Weights of a small transformer language model: MLP 1792 squared ReLU, a variant of Muon for these matrices.
MLP neurons of a small language model. Each row is named by its layer, matrix (up: input weights; down: output weights) and neuron, and shows model dimensions 96-191. Each number is 128 + 32 x the weight over its row's rms, rounded and kept within 0 to 255. Numbers have three digits each.
Before each neuron's rows, "raises" lists the tokens whose logits its output raises most directly, leaving later layers aside.

raises: "der", "na", "n", "nder", "dal"
L3.up86:108139154127116113105131123108091161130151125162167155138131139137166119115156095108150095165080068104166173176107096100154122191098090157144155133112125115118058164144142164130107097092121122103160146150106095158141106159135155167046156159154071088145163119100185196089134220100123168173
L3.down86:168201123122143121089146184079071113118135166177137152112108202111136066110128070148142102161116121155189188162117139095087167134166114107098175120146110130070044175108075165109101143066218072119184139136148111190110138147145169141102158200165060115122156181074117137138162172091140158110

raises: "eller", "tor", "ke", "ram", "rant"
L3.up1362:151172111111119135199090117068149094186115168102141102116133130124139134146141134111114229105127122156135091129120143131147137178114173165157120117103136128166142135170153125102159151182139124153127112192066094084126157156140108140103117151122080109165127112105108138211160128113149072162
L3.down1362:169147168194080097201165124143174180139119120140134095193121150106195099156149151123099172107153121160179074119101095148105143191153159167124158168193090118140111136181155112074121088193146089098064170133079099085131158087096089080154146172085117112079132172126131090132112191134170132138

raises: "ula", "ular", "ti", "ulation", "ulated"
L7.up1022:120154131102132151164115133121075112129167117062079204115153112147126151063091121129102103174035065152108115120087114106141118073154129087137050135159155172158143123099139145122158117128137102095137113102169127124136114125155070115181178106186023140098101131134150218113103161123120169178
L7.down1022:145131180143148139176137141101130180128174133160114184159132129125157099121143123089112083152158092064161108132118114155122101087105168111123116106136131087146141072077107103170125092054096028122094172165109101111136088088167101101146173132140129109145085141080179148111182102148114142149

raises: "arat", "rie", "ee", "irl", "oot"
L3.up1249:165141141127075121104135166119104104100147106164171091115101068128146094144193104083132016187071147125109091079145108108131122157192090122093155143126169125123146134162154138191094117127121093097095129204132124143184137129140176137076147149146169091091096094134185143149108107135082135162
L3.down1249:142138154077130147125178115146112070145129101159204104140124057140133116160189092086130049187137074090158102100113075146119149129124099110124152120142150147151152129185144120123128108096139104115102082158130129099151127096160143131132105115139140077079064158096159132118148074097088158132

raises: "ress", "rib", "illa", "ant", "anc"
L3.up123:123137105171176139191110114133151100180190149164090099124087171116164149088184144104115152104107136101149165066175094138083077130164144143037129128152096121078139110096131157140131096167123136108134167139169098094084111145176151151141100125100216162080161123116158135107203078094098101138
L3.down123:147140071127135149203148087166165098203163179207127052133120123149165157090179111135143138170120100113150136075114129102022150125144152149165187094149138146121162149106129152121119115126119112134145121165159134092089117103143123136105150126115169087160213139101184184113168114177153124103

raises: "ied", "uit", "idi", "icit", "ump"
L3.up1169:146152072119134137091144057110128146116169138106169127100183098153134105155119122091137123159142161092127114125108170140099134133184068197142099096177136170106147120128117101087133193122138134166141164085115089069181128155130136113081109139142114152150093151081155137140092171132091158105
L3.down1169:169155133171157164123116084113164126105148111170157103127155092108150161123094073146161137154133161106131123169121179171152087141176099178154088102172102141079107141107121085127136174117142113147173152104092145140188155122087108111081094158130114138145086112158199121132086129111109116137

raises: "bin", "bu", "ees", "ber", "bit"
L7.up682:080159120166117100131106070160147070043125143061113120076067132149099054142046171124127118126167153109116119105067072174152154094076109132119153132190122114160138089115111119132059113143151163109124152149133149144127165090145086152138107121096129131134078149147067110131136139173102108159
L7.down682:154095087097084125145147065133078148108147143080185119122126094148137129120134175157207159151102098089094130074136127122125104128167160055109145124164182122140146168127112103181143089123110123079126143090119155098131114070088087170127097176143069169114101075116097105115102148124151093123

raises: "ier", "inter", "ill", "oli", "ole"
L3.up1185:125189139165136144151083111141051083044114167153094140111162166097127110099101182116107180087080105112127070092146140187179085104129169085115123138154119082160091124113197101092075227140149146108112133107145138077145128106105057075136059147102096070129098130139096121167190090123092059141
L3.down1185:126163122103118128126099120129120059102106157167083114084102130073142143098151138095089126126092113083188089114140148169147102112119149115142147157146159070150118085143162161088118213125111153093130135102142073091166106095160080073097091172140150071144138140103084112103154142096104067134